Weights of a small GPT-style language model, trained from scratch on English Wikipedia.
Size: 11 layers, width 256, 4 heads of 64, MLP 1024 tanh GELU, 9.28M parameters.
MLP neurons of a small language model. Each row is named by its layer, matrix (up: input weights; down: output weights) and neuron, and shows model dimensions 128-223. Each number is 128 + 32 x the weight over its row's rms, rounded and kept within 0 to 255. Numbers have three digits each.
After each neuron's rows, "fires before" lists the tokens most often just after its 100 highest values on Wikipedia text that the model never trained on. A number after a token or word is its count.

L6.up904:130111104164092091137110127128116110126121100101152166162013180141123138086067191157195134072166180166140133134141134098131146150091123102172113186094119151143119118162147121058084120127148108106177127126133150207135166115130118128130138170130124163106083133169156106204078101138142136132
L6.down904:149122085156159134167113092149122125095147113136112074140079100128178130127104122093117110145115114125122161088094185047071133127181189102056101120167125153107119081140136140094078114152169109129112142162142100186140143135105151185086125134135180177142106133110178072109129086168172121078
fires before: "f" 18, "ath" 13, "vel" 9, "b" 8, " was" 7, "al" 6

L6.up824:124082154118166082119080135111099145161164143159120133129130183162138139210125155107091146167191118178092133120139134093111166082149089076134139118099120128142142083165092144122103125189064149091183118102096131117136083105084175149172161118108150114088125123119113111133124129118112101127
L6.down824:161088096181131105153054166158138130159104130177129125130165162136082202209196134203141113106097126145091146147064162137109123136096145095138113180122070121165161084142092088091125136138114186132139109149159186107147140060097138134106131116064174123086141204029091161123145174120113105116
fires before: "ed" 34, "ing" 9, "s" 6, " in" 6, "er" 4

L2.up306:104122110110081128170088114096089145111107066114104168197060087172103109141126168122134110114100141056139111114142117128163131121162149120144124129121166172123146124145171119179149173117109182140120152147170137144083136082146106141157123134130122093145175157165083170143125114128121146121
L2.down306:121160114134150129118095153104092073116121083094107141133069124163109145165113222155136117077110063078122134104132152108167147081154163175155069122105143179107144118145168202139098145139133169129164117139150142151098110122142107132105126145141093078137179142158106151142159097128130148116
fires before: "et" 26, "le" 13, "any" 13, "os" 8, "an" 7, "as" 6

L4.up382:112096142161126141137141111136099106099172152125120144119092100133172105110144159104105093206117053153138094114188108090151115106054100120134180159121122100110093112141158117129157135120150153125066145107086200197143053143122155083129142182117122126156153126131154132070130122085138136115
L4.down382:139142051119159163102166125108108122148057098162162138111113084092103101078139136118095109142205091149143110135107096146139089174145165149087071152146141108101164150130190181081172146110128113097058086163153137146123152121084119158101101138122102105097173097138096154180196103087157127151
fires before: "ut" 17, "al" 12, "ction" 10, "e" 8, "ation" 7, "ion" 4

L4.up494:164145137211148170130111121135104154101090141110126086214149150095100119135165149087166086112144181147080122150109086174106109101166121097203148134143100055125172090120136151078147179135158120130051168130148158201097113093138070087094160150134062142136081086148145145143161119136156092161
L4.down494:176119149165117115142189169085094127128126136126131143126129137093144099129110171058102142130139167162093136177150087197118097191158121065219137065158146077136153085066152128128048132155134138155081174122137125162072080148178070093128160148126070131148114069133144177115135118152173136159
fires before: "\n" 55, " " 17, "\n\n" 15, " S" 4

L2.up153:074110135138073066148089120136147151116191096127141115105149115169135143139106111091154063063143137084079179120111121130145145071141191076159117132097122178157100154128127094152085139196114170125172171107068156120072082149137125146155125190147124102180114116119134126115151145132083102124
L2.down153:106108160137164125144073157142147135125160121126125132113111115141096129111117164138112065100098155100070142147107143090096151123100162116136081171065144146127050140129092082108112130184124168157166129095111127120118143077100130147131147170140110104148100108113124153066175082133101157106
fires before: "le" 16, "os" 13, "et" 13, "any" 12

L3.up697:207182125180074141137138147173119143149118171121162083174190154104118190105160153067186109110119167175082114147076082180085089128174139100157164142126072101162153110121127095111130127167152133166090174071102153177091107152124045119077149166142068105141104111105120139152122057091124140119
L3.down697:150136118180181115140146158106108100150158170116147118160138145152093136128153160169167116120123132156115124198176117180103089158130135139118148142130107138144127109105127204096099165148135133146123179094093115179104126125105000122124112134154127142112106084141140121117089106142114081161
fires before: " " 39, "\n" 31

L2.up763:136093201141109157120119123046143123082092103172142186098109141108086158129142104170121140135173091200105150075107129115144138103100111103105107125081149201171167176062179082161084135172107121121119105183083097104160136082132129109124103124159137115147120116135117112180066163106128161165
L2.down763:109126158186106171113066087086132137086136115172137165146142142086128117125097109110156163171166110163123188128125106145090122044108122156122105094108108149159082209134141120174108136165085100122106157121089111097141145106161109111156130134169137151148102102177100112137104145106109158093
fires before: "y" 32, "ic" 19, " of" 13, "ral" 13, "r" 5, "s" 4

L2.up165:123144114118153073123075150061162080111107144137124167134110079127117139144131156162107143181136114193164102199075132142127172066118096116092143203169169177128138102123146152124117110081105183114153142145170124136125058136123116117156083178142114133118141134125098089130160179119061128129
L2.down165:102081129159142041112089164087133069100118147091145179138125117117144130115159197147119117145119122167103128162105106149139211123106071122104146161139146136111126115123114139169127111116108184138146126091155141133134128174147118121137104153142122140130163154138104104088159192089062130105
fires before: "\n\n" 46, " States" 35

L4.up148:145150110126168146112123163108135093117119137185108093140127131159063166069110107150122122104105131142093084164099147132105116111100131132050147181117136158124162198167125123120083183162096154110081172116107118079116092091139168166113072123105133112154123088119163160137087113084119177119
L4.down148:172166177140108124152108105094090137119145144161177093153148111080112117093126172077100064075122152128153128121118103140075086126093173121113086172083110184075114082130151099157133117092121129114142105137092115052183152117135145110167044156156109115128089150157162178133107148097131136103
fires before: "y" 26, " of" 20, "ic" 15, "il" 5, "ild" 5

L2.up733:198135141142109127203140072140096173129118070138129154124135054085095079125105142154145070122107152102128098120127141163115113044141050123061165082169053089119139134165126112130166115111123136101114125196081127131083147120158072122163139108147163143169136115129155139111122145108173147128
L2.down733:135088116159171137114142132136134063099151115053140107147138073117127105136135095100126141139160151095146120099141045142148127054165149140161118146080167048053145167089141114142146116088159128148114153193135108121147160215146117066132149062116125155116154150122084075112164146127137109150
fires before: "|" 13, "==" 13, "The" 9, "-" 8, "In" 7, "A" 6

L2.up340:166136142164134111135140087069130096034100140099128156129155150183136134119138097198119174095099122146136091079146157141148156115183187122120096205137079127149158166124105093129076107079178121073087172152091127120127133155102170070143136169165147153179114095103137149068122146152111101146
L2.down340:149141092104135188086108160138096125140084171151138116189135112213118120151099151137088097131118166102125189146113114147144087164094080078143119141083144113090131115180154148133158147131115088096172133070174091141174131112118106126139143058134148135091174116123123201116138125107141146114
fires before: " " 27, "-" 5, " A" 5, " D" 5, " (" 5, " J" 5

L3.up211:152161100141122107122151058153151128202122166137134126115163097171090165145130124140060085127147154124084103120141128099116119149149155096092135145081142111186082103103143146179115168130159127130146094110117143146149121097147072151109154159111172127145098110050133113144131163122171113169
L3.down211:184168135129183094141152073143159160227070144137108141087111112103102154150155114099117052151143111096114097115118108109113097163121123114091071099072135119157086134102183121104150151168161111128174116126116095134105124103144088109132160138134129133160107145106123178052165163113164105099
fires before: "=" 40, "-" 10, "T" 6, "C" 6, "P" 6

L3.up0:144135142137166078161147142087076102165152100134096119143109160105115082130155130160150086163146129132089113109168178068069115094127144136151125156151081128120089139148121112217077145080141146124149143200104103142174148127128087048133168133138151163135117063088144074106101144185127081127
L3.down0:140073117157088185151113043134052164073077118097148118116150141072144101127113112139139104172139098100143180216121109125147120150181098127185193084155172088161102054130109143097067108120143117137164137131136111150155075107085125145138100130115109102126129147124108135139122111101083127086
fires before: "-" 58, "ign" 6, "c" 4

L2.up278:223102100125132159191150091169135115180135120177107100149110144087147120144144152094180069133122175107130144134088140124117139117128154157100120177132141117074119133083091063149026149144124164082160117086213077139066131177102090101133077124092113069167116128151179116151187075155077106107
L2.down278:152130136138153107061156147140108100125160138123122087109167124119133252055098172123129084077188141169154106107078112108120181142149102133156196120135173131098171163085163126098056162115095091179087180186080172083139113152085125115161126130165129098145156102165139108091128123144124105112
fires before: " " 65, "," 7, "." 4

L2.up558:119155116111096105079105139106097105206109126140110153135089135079120143132121127128164133129104127188145100137161095120077150097115185187159162123103148090147095087074143070102116109074159170172181174142151109092123095102076146119048070147170151110130105119082163134126084094107141173095
L2.down558:114125073114156110155108194190084132140145152200136133185116131135114142133144153145167104088114109177110079134138134163118146077187164159138142123092148107122132174132198092129136094116142143122097142126131087150062132123154118109126051100149123056139158142135111117105126103128156093090
fires before: "le" 22, "al" 11, "e" 8, "ack" 7, "ort" 7, "r" 5

L2.up671:203169162134178077096126083147060132182126135125129138146109169100122094116112167134138121178145129137101130131081149153108113219140116101144123063083133075148104100115152092140063114108152131148099117115154113172118120153121048102115118128143106106112073149089103109105102107145148112154
L2.down671:146080101090093160152144081103085123074076113125106142059104199144121160166076122168103119137110071120107172143073174152202052176130143074139116115142107127114137108138181079192079139076126141153117118156140136134127121130092149092137172086116084110128152142156199179034125102133134146136
fires before: " " 25, "\n" 12, "bum" 7, " (" 5, "ong" 4, "-" 4

L2.up288:117098193109166108130132181089122134189095137162104109070125091133069138109126141088086167054127063146107151138103129140072103102097147160135190108128138147134075126108145151167096136126134124121045179157130134135158156136149101187097059119094098169166112104150107102161125163150116142146
L2.down288:139138162081151091107147142080107136111111139164071128083189096125049151110118148105117189050154116136145127152129130118091118074131116095104146199125172185138130120128151124147143138155097066149067169131132141122131172150166107168083059117121123140124113148149111091127155137156108146106
fires before: " of" 21, "ic" 21, "y" 13, "11" 4

L2.up647:172090150105078114140151121185148110146118098123178134120123084094111124120114115113150079174195116142079087126156108165074166064147104134111125187162106149119195095129094153086098144074119114121157111123153107113098065154141141153153139107130131117128119164107104109105104073139121141107
L2.down647:176084148089147076145096087153122085125145114177151186117112120071170120129079139129186111135209163126077179131145118130088146150142133156141098130149112143099158091123117168101176116077134157140172174078105008174158112098111140171200094093111080099132164139177116165146125114155129124122
fires before: "\n\n" 32, " The" 14, "ver" 5, "at" 4, " B" 4

L6.up1:127132152109134126164139114124150173135133176105161083114127139122100157126151085089155141179201066115137138075109084131157110098167184149109108114101058026147102074188167124119148153106105061154127132104104153171118080167147130141174126112147087138122129162094129126098163130124166132146
L6.down1:131141096150142141101209110094079105101169139140096150075163095143138138109145134152112114165213047150080132141099138104125104107190153142114088107114153093151118134141091137136132131121109143159139114113112117146107151119087126152176137072123146123044069154105082128142116125160121139179
fires before: "ion" 18, "ment" 14, "ed" 14, "e" 7

L2.up827:096163084114148134159086140166119058188056156076119094122153136139165098135056103097091144096111200120089174081120095128093160125163119101105093155113122150158136119130114116074105085133079102134128180147125137100129157093136103157165080129148163123117094115116143127170109122113174165107
L2.down827:143203121081171132131126133066092089197100170097156056100089107148145116111063089105144132103110239156084101137099135055090188159149142113165140105158122102128146119114099116061120104153070108117123136190150154159089194134133111146126066121094147145155138112075153156086131126109128144126
fires before: " |" 17, "." 16, "ar" 8, "ific" 5, "ir" 4

L2.up349:097179139102167088083060131075100147125148054152158158102117116124091152147145147128064136106123081105091146136177101181134185161164074086131086097143119122072187142159129157086102149144139108109184156132079173093116131127147083098113159135160158071128101166134110187185062078123185095131
L2.down349:086135184127112061136156129050129111167150104152118087104050069152154106101128122110132122088103078089084160121113214158160150167182115133135062118153158130168101117124115151126135090114120129099136161158164159122130109112108106157084079167180149145185085181156129162159139143096155099178
fires before: "ed" 31, "e" 12, "ice" 10, "ut" 8, "p" 6, "b" 5

L3.up195:174064092103145162126142076176145108069084126135129135157139107067210127171119159157137103105158123082095128098117130204134161113124109195122148148150132085150093085100146109118113157133121160149085150140126124083102161109149151117123070141124175142119106147095108165132203086078160095089
L3.down195:118105147100070081109143120136116124097157139136139151157163093098183150044108142066113078151143168137124170117139193152068151095125128072130117166111129087168166064138098094109049178158126142191111148124154138108115129127096205146129139130134125123131145146155091134169081135081112082080
fires before: "ing" 12, "ed" 11, "av" 9, "e" 8, "m" 6, "um" 5

L6.up542:127120164075169122112146095086102098108182097124151170141103120111115131150103090067148151191183070146140120120133127126156173141175060140118132138114128130168166086107081150091149103147045121105169174114063140137072077121108084112194174091097110180089137103103123125120091080103166057145
L6.down542:115159090123133116143038143126152167095088066115149112116123159135136092159138201143125122169104152078161184162105146109122155126095131111136068186110131143127150158175109100115145107149096169106112138089119167116053094114113137143169080130106149139087123178102092125096164173089146100133
fires before: "ed" 57, "s" 15, "ing" 4

L3.up161:112133162176160120062109067143129185152142134092180108150109118113112084143097124076108102133108126134105104109081114084155165110199139130170071149079145086145099142155192117131118123174125133099159187112094135067144107129146137131143153162195122102146089202158164159123105052133103085151
L3.down161:087166196084137168128126144113082135135153145123138161145102136087164126209090153163126120119129093150105114108096087058094104198101137114163091102147130127059058215153186097166172170220113099068206189045138101146189087138151108119101152143174089093114144127099133143177146125133141079138
fires before: "et" 19, "le" 18, "any" 11, "s" 10, "os" 8

L6.up777:156164095095089116106123080120099051125173115066083116164047123119110122117054126145094128138113150115107128118238146142159144090110137147113147147146166149188123089116104114173097138136145128174104178133172125195190145061152133117082110067176113133059089109114094118130093073121077196114
L6.down777:128124121121165194165123156128082114126129097167175119121147155094132140187095102155078134165150168109121142142077147163067156083153086148111092120145132128124147132105125146128129127138089116159172120143147202076172121118106105187099147124126203107170078074123146096052175157147144087136
fires before: "ampions" 18, "art" 10, "ar" 8, "ild" 5, "amp" 5, "r" 5

L3.up454:115190099100162137103127131124129103177145107085109162133106123111163107096175117188166167125092160115049133089092150138108142087148122153147113140152146063109114066116159127102153113182169094126127179066139073159164162102116078074134174152099164143136124117111132125151152125135107116127
L3.down454:094102185093119102121123124111110134046120146093133130155111108138121149097078168099087113065175099123058149155153132072118142156132171101060112133079166147066122101071100132046114133128127105116137129102129110169134083164125167067121115164138107147101120148134171164155112116073123118138
fires before: "ing" 13, "en" 11, "ord" 8, "b" 7, "e" 6, "f" 6

L2.up58:234182152126167137083139166137115131138058092103113122155129083115152116167145157090138047173133108197126072180095111174035104098139169130158086099127108070106131157142146138077059108103125130100114131084165167207056115112152134123070109144111113107163113106172128124118122114158131109118
L2.down58:172132175169141130095193159073133099133113182186117127188144139149127142171145120106136109130141135142126147143112117144088138165146088157089168095183116159154146167142132166140085154134121133150149212107204128161175102138115055119110102127148122088156171070127117125147122081193117047125
fires before: " " 33, "\n" 20, " T" 4, " D" 4

L2.up656:109130174120119111067080155137054165113141105140205151119121118156125106120134143125137165168123087164157078157113095167161105042109154118141121160101114131109098101117110140142110128154172113089109108114102112109154104167128096079107130188153070083100132134110179091113114182113111126055
L2.down656:126139083125168128126146164094106100106106112127180169079090120188176093117097126165155166162142147150132116190097080128131128117159120100141099111129110100098137107102112105124122091132150083116150180094118122147164170158141112097119113231136117094112145106081164092135190149111133135116
fires before: "\n\n" 17, "y" 11, "g" 10, "port" 6, "l" 5, "v" 5

L6.up901:056098110083138090126119166104122108104078155072158165104106111163137155133155138167064107069141078130137095078126094146132131143139127089138068102063125082099117116090187136064100210188161104101155191142111104061098132107133157088134167092107146132128148124147118184167113154137143139130
L6.down901:119153199147095101149074081161127136213112124157144099135087136120146184120144120141102148120087102077166140185120131090140131105189094144155123082116124148143079148216173133097162094115154181128150133183124142176140172125126167105134156118107133115136136114107139144123147215127151116142
fires before: "et" 15, "le" 13, "ord" 9, "os" 8, "og" 7

L2.up614:158178136159146106099132108086168081061170068144163125146096104118132106074124096167115056071169155116105101144098114171154149095072164087138131151153107133092114095134131093126079168126142098155127139147167098131124150151103113090151077071158120125096093154159091142134085086097079144049
L2.down614:139135100152094096086111094067112057108108077119140133115115133136187172088151107124177069067104171150145099177074080175174174118106109122171145154132149122149092107164133105168123133140117097145092133117107093141157118194142103097126100116133162146161085143140090195143160095149102152132
fires before: "ed" 23, "e" 22, "ing" 6, "es" 4, "m" 4

L2.up498:084192140088135149062129085129119060113134089114153140162120086124087128130119142167154135115148167143116135115141147123072149139118133087062060158109154112065134097136081162098061119090163121094168096082119101118132149124136119129097135170135170161097074153126155163172091066158164092097
L2.down498:083147151135113151135120087170138072105115125104169124144102124175147075099099141144155135138231196112124096115115145112090152177121156102077135145110139094095060172113124148116121158112157043107161111124147081144101148159107112133115144163221170137144077090081176173079097091150106115154
fires before: "al" 13, "le" 10, "et" 8, "b" 8, "vel" 7, "f" 7

L2.up959:180152137102169123097080205155148156179127101125143103116186121121173122151131097075148114145123157115121134113099118137102130174081241196099118175156147116131187172125138087148089114115125120147137114164154108173160138134155128129115086118103117084105106085115173089152155067102124118102
L2.down959:165178163123139108102125173127140115166147084150124087130207131103194133171099103112129120146166157115120124120112123148094138138119182165100118184183151155144128136103127080090107115141112107164142127153160068197151152133143165122129050175166138115113104087116169072113154079097152131100
fires before: " " 87, "," 4

L6.up760:147143162117097172132164110133110117077164138126173147153090141103178114128118071142118118111171080143180092086126078115148085099156114159105160145130121099104129089127176120117065159126154144181124140132155145101082128146109188085156133076132169097096118170194132153090104168079124110146
L6.down760:136128131139121147076141111170135091115141136185179138134107100195120118110126141092146123168157157103081135118135097119143142069096178147138130148108152118180125098098163099131108155151119168137113110149133088140164079181123174137172114175089164149143139115076108086185148122118109107094
fires before: "ed" 27, "es" 16, "e" 10, "ation" 7, "ing" 6, "ations" 5

L6.up273:130150164137143105120123088071102057145066191157167132213148171197145112173111151109069180114103123132099164155148155171088164073147114183100122097158098135089105127134143073134144126039112133120116095124086164155090135113095152142090149093115113064080202124174102094127140246117126096114
L6.down273:079166180179092120078103139141144088119122179155101127123085138048064152147115142088138103059124147100162081098099122115143103174142180073068126173047074145140080128140088137116116117152108142151158193075112112168107100140177131087115065158143139122166120069132086073138149105141150198164
fires before: " " 54, "gan" 4, "," 4

L2.up896:085152111132083101111121030097126192137128112124107126224128126153035130106138082122124151182151106148141147109125175139125107107080205129107098227158137092096162105118065151115178082115118129141110103148092145133140150170077118121067155158126113136140086169097084070151112134105108128097
L2.down896:112112163130169124148173041120149150114109078138099113183155105155087154131167071079143167142162158127114136104153174128124095118087149116116123150191165121078132109080108154162144079130063106129124083145153135118111163173095115138080194065133123158208117120154110096155107119128088106077
fires before: "es" 21, "al" 17, "f" 11, "t" 8, "e" 7

L2.up419:141143053133144146147085132146162075164100160182115168098112151108122147134146065130118135193167165169166078098105120139121118185133127129134128128143127153134143095049114204159137185110124102080113167101150097153150098088132115135127170130134171194129170138151127137075049094122131100152
L2.down419:096080050212160121100073115125166069145070115182112183095077155118143168121103047107100140148175140133118065113152146149150111177099173098063114140153116092146162133115142134149157179137129118111098159100134130195173143079096115181111174154105131170134175149150192088074082094116132110107
fires before: "," 18, "al" 14, "y" 13, "age" 10, " med" 5, "t" 4

L4.up613:086133102070167116120134199157120107139068110146110077134112117206163086133111086113144171171048123094125085146149127150133164143174173129138106225103155140112159020070171063155098119083136124144121146123131123090144067075105117130178165093148163108104096151099092087157168100129130141192
L4.down613:087111123115197211148107134116151129176102130083117086158064151145088117102096131158091109111172087110155111106145180239172088151117184100122121162103160118098157160096112092121133120090144141074169101160160128151108150168140121152154077131175118143136133106106114056173093082135125172117
fires before: " |" 48, " " 25, "\n" 5

L3.up589:165086152115136133216099163179081154066114143151152165102156204134183169074124106079140109165137154181174096118152086118127168134137191143112063151075121095096191039088172152165109167173127103135090114100083140202102123115109102115120159149172098117094135164158138127089111177151131120128
L3.down589:173169110114087082155132092111093095159129149145136169059142147130135104125178128150124098094092121085194150125123103122148107152122162066121097131188163131113132069145145106133176189077102157192122152105089084058132086127145194145134054100144095155139075131091122089129143139147062133165
fires before: "ess" 21, "y" 11, "age" 10, "or" 6, "on" 4

L3.up685:117130069121111126149158085189201154145109121110156084119120082103164106149108107088120102125199191141160142097104074112136121171148177073099155125122076117228064064077126160157119127100221104129156102127128098189124138119146097102100146076172139102101096144105109148077150214227157177121
L3.down685:139132105105105086134174111148133075184146176124121101064120105101154120139123104074062113184111067106104153099150136106142142172120181087111097127051140088160121149116153158095130182138173112169159131158116131086090167126137155110145154160085152121170116142101160145095113151185151101086
fires before: "=" 27, "-" 14, " an" 6, "T" 6, " a" 5, "C" 4

L6.up291:211112169115137107124102069143177096167112057121122165157106134118139121164129134105124142081155142158141084102141077140147148140067074212108107146089160094139157151182174132138108111082071129115129124128101118101162122103099141125165158092106125138114119133135059166137080028135175121109
L6.down291:128137136088139090144143130142146119116094137122097133155109068116129116149169111105183126143126119120123123154073156130144125079137122204089202149151104139154137189172145169150152159144104091175129086151139122086166152119156118137213138091148135162111127138129116142148128125167122101146
fires before: "t" 14, "if" 12, "ter" 11, "age" 8, "ed" 7

L2.up266:165071154075069115112112169151164083175140122115112155070143060107149126145155086127138153100130140126123157119137097047146150134139118078106113138158187076157111098109110104120113127080169168110140138145136136156106107123159114128146206106136175154107138109141104107075130103188124163112
L2.down266:136110142110121172128130137116140140163086193164099112067115069113110120125082101135134125104145110063159161108152105072129098123144082113131155108169147098138042135132103143128125108082156178112070130128153133157126116122119178140135163091115138134083145108181123082114127099153133167121
fires before: "oup" 18, "t" 16, "ound" 9, "ad" 7

L2.up330:110095098127153141102157122170133135092167079108104106117147123072116163134130129155087146130132137159071147160127126107171181132046142105081168112144082101180119124102094138172120118135147148156139164086155113148143065115173117107107171114141145147085145183122188114172127196159094140124
L2.down330:152087117083128150101076129140108138068164081157072055140077089082163147133171118143081166149154143156091119178110122098121136133092130117106168115176146139164055155120101150129190083135141117102092128143081149182149094114110160095107169128127137156135133073134177076079190127107133120122
fires before: "m" 20, "t" 14, "ab" 13, "ch" 11, "ound" 8, "g" 7

L2.up260:188166162195106132130107154089209112124098172108094073177151115118136122062141161141103104056120112165110126171058131067184114123116108133113170115117080130167178092082137106139108198167147116146093212106104116184112118147148099092098111094152120135127134082178126136136120114081155083163
L2.down260:203126211159084159114201089109171102152104164144121067161121144097148102058146179150052084117081153121100139216124123081143110171151086103173136142149151124174137126075120118129148130099145078139123142108105094171146125194111097071143116113134101186164100100142158140128106139161171095151
fires before: " " 49, " L" 9, " M" 5, " P" 4, " C" 4, " K" 4

L2.up294:149175089141153129138134161164171179119135092077173121137143153142134161117105151155119160097147096122198118154104124127117105144158109125137133111129130082149152096093102112133134106128132157085139154107116169098154118130036108138145187099159073115094110174150082111051065148103200078186
L2.down294:163212192155114169160137137160181151119129104040139127122168135137146106122080155145107127092147052135196117145136127092144147142094091128128154133158120129116120108107138142150126114095087182121133127128133203120133173130056139133199153107108101128127104127150174126055132195108118072163
fires before: "ist" 16, "ain" 16, "oc" 9, "emb" 6, "ov" 4

L2.up127:210151153110127090096145127143106086107134112113133092152129107070124107097126136100126125110179124149086110122065129110122155140152095103187150174168101096090129130060112057163079146170113118132067120084143150147129131170166109112093128111147147153113101146108111149082123074099096128178
L2.down127:101175100153177073130195096074113161121143153143136134115154148112124102140129112158124157153160077118130167162156133082181078135165111098111080182158090093154100068187144144090133137132156091157088211140154094141121159152106046111093109168150180107136106109082096146096080152110113116121
fires before: "-" 33, " " 22, "\n" 12

L2.up559:146134099124101158133191146120146172131131095114155140080131160121170127116124121149103139129152093124076103141102142081123105131147159169127058138108123160097118078128119087137188123083097092090167206126092115134170136153066136118163151145122127081150095101066096098067081120084161134125
L2.down559:117089187145084146115089111112165187092169127120104116112097149113121102108129150128135099162112138090097089114134180138134135097100105112144118135114124081137158140092099115151143140075119092111167106153149151112133133137202100187110176115194178155101176156107108108110110047150113125113
fires before: " " 29, "-" 16, "ain" 12, "urn" 10, "reat" 4, "ov" 4

L2.up132:130140121118127134146182112145130130174163144138113178094140124103148124119207152163134115095167072164137121139144122108151121131035174146097148154107130153119160159129104098062151106115164149115161090072174132093116063108197142157097093124135139171108162121150126138146085110156066168115
L2.down132:132132109084145135137175125122133122169175156108122150127152108137128144136183156112149102114152112188150112175102145130172119093134091108080160147094163169155145155114084132042148126125141118060110098107129107128127110124143144169143104198170175168073143110184167138127086123123114199085
fires before: "al" 15, "e" 13, "ant" 7, "ir" 6, "ip" 6, "ent" 6

L3.up722:100093130097154146128079130095103151136116077117157096159139098111095158095118119123153090143128091132112147152132138197124118123153176140173066184113147176083114106149190151141085119114136135135116128135136121091148124090104070161130191124145140163120113112131133180128114141158197110131
L3.down722:102089087158148136119143118139074086156151114156121091150221118178136135154119098166128038171176130115119081183148139115151146147138105087134108135162095146155094147108119127105117107120149187169125176135153164081155147134147136116089139085172121148109109159098123137111138095185162146129
fires before: " |" 23, "}" 13, " (" 6, ")" 5, "99" 4, "01" 4

L2.up735:153092105049142178186118130155157054129098143147200101125218083150100129166100110132090083121162161160132101066125137169121143095114195147077096175111156091105180190115137060116105111142083139091083127128133166117147129165129157108126157173073151094098114068128112123157169104141116166137
L2.down735:127128157111115155128105180132149062139115131172181080104162068143122148147010113147148096106146171146170138166145182211115140105112100168110098134118151123161145178074145082115084134137098133101091110185119132093124122124139155114110175156086083120145107074151142113118122130136153134142
fires before: " " 24, "y" 15, "iv" 6, " |" 6, "ince" 5

L6.up124:087113144054152105053114151070133107137151100075194143156156142044119156147160139107124174084088093076139138126140111178133148145156070102149171101144156153097116156068106166170140141101143155141154138131065115174078108087133130142130092124096167124102159143152091114132175170084090140131
L6.down124:106076124120174093104131102147184102117124150202075091135221196067061180095070131114108112118103076144112127150118119112114053127162135107129106121034107082111117170106169139083108106093141089153097158122128209141211087111082167099126061161129111117114141151151094137161155068121087137182
fires before: " |" 45, ":" 12, " for" 8, " of" 6, " and" 4, "," 4

L2.up646:138152084127166101157139116109132074131195103132130153103131097195150170143122097176157152086136080099130144133078076161133093086158124170115139147144060092102047089131141131115123155132124151126178117121089093174110129180153133106146127133143201132082123150138113193124167146120145111115
L2.down646:129140104147157123142191150100154101172098144103172098103132161128123171143088143087152145094138132054107205112139182136100127108108097125114146086139176165139089145133161157150071081151125073217119131153093068126156068131060064084176130104144137111119113162101176129199149134144121080170
fires before: "er" 24, "ed" 13, ";" 10, "e" 5, "ing" 4, " was" 4

L2.up11:167143176165106103091116099086147116111112114093113156112106125120121111165117139151161074116112107098130127101138048053151153131155162136086087140083169156092096121109109171160125110186135139148149118115119177105112137129135142108114148169165067117110142158114153188118138114167107131088
L2.down11:128163140142173102120076105093104123135069115097121146110106117180086137192106131145134033083129059133117172108088090110134108080172178145138101102093155167124089143169143168170151100217143098083172157068111129068088105116089128143091145134157109125187131127142165168139127113152119103128
fires before: "ear" 18, "et" 15, "le" 12, "any" 10, "s" 9, "os" 8

L2.up243:084072191144130175168113127097149112116170154157143096128139126163094215111081177168081158091068064158145198146150175171111129125135132136093185130122165127161163177065152123090111101160148160105132130144124136151154137081135109131113151109111106102132154139146169090122093207132159102145
L2.down243:106088139122093084169173151111074175130181115166139101112098137142090162068109139158091117158160165143162157107118096137104156104112175132020194112129150079151083168086173112126168133154096190153088138131116145152098137135173136156120163118105135094099124153163148134112119137150075128095
fires before: "y" 20, " of" 11, "ic" 10, "ren" 6, " I" 5

L2.up655:142166123128091125092103038125098089078116144184131153151109113102119141097077165177113143143127247087136162148124072098111140207118134056103124122112142144165184135142116112097043075199163147091062118110168166135143152105191185141114137109095134130133132133170179139127178088095110115081
L2.down655:158134139130168136119133074126080126109107119197130113132130142069143095097120171206114095166155158073206157130107155126057135143128163072116115145126106233186183092151132090130134130128101147096078139136147166111154102111122196116120176092141155134126170073158133130098114094141086112142
fires before: "ampions" 18, "al" 15, "art" 13, "r" 6

L2.up751:137127065149191098108154114087129090126153149135114176114107110188150060137115150167108140075156090126154143142152139135113170098165140045166088188133119123123151156138170166119095098132141133144183174143093104090117136064158120154093161170151103062144085124120101141129117099099155121128
L2.down751:053133152167148120164118077117136110097135100144105148106042128134183092099058117153122142121194121092120141107138126117100108113148133077166101110080151105160112154140189169070131073140106067163160137151145082140180132122152101159093148191164148123103071109118119206101138112106154102179
fires before: "f" 15, "b" 13, "ath" 12, "g" 6, "vel" 5

L2.up35:201119121115142086148113111148151095138178172135079107117149110101137118113100161113109159086138144068053122109209124153062052133145121106090132121125160212108089092188161106128131069132156165146123177134154157135136109173124178164173115084148112158097092100172133143130163059120092150093
L2.down35:132119161070134056124165137107099082133175153151080112132148143130126075145041169190139179120144157089120121131152129119108075205132132078061140078132150213112136104148107149148068044131128123186095158118140151123145104178165178172099132086162096157090095093130115163163128040123125170110
fires before: "ild" 22, "ar" 18, "art" 9, "urch" 8, "ron" 4, "ant" 4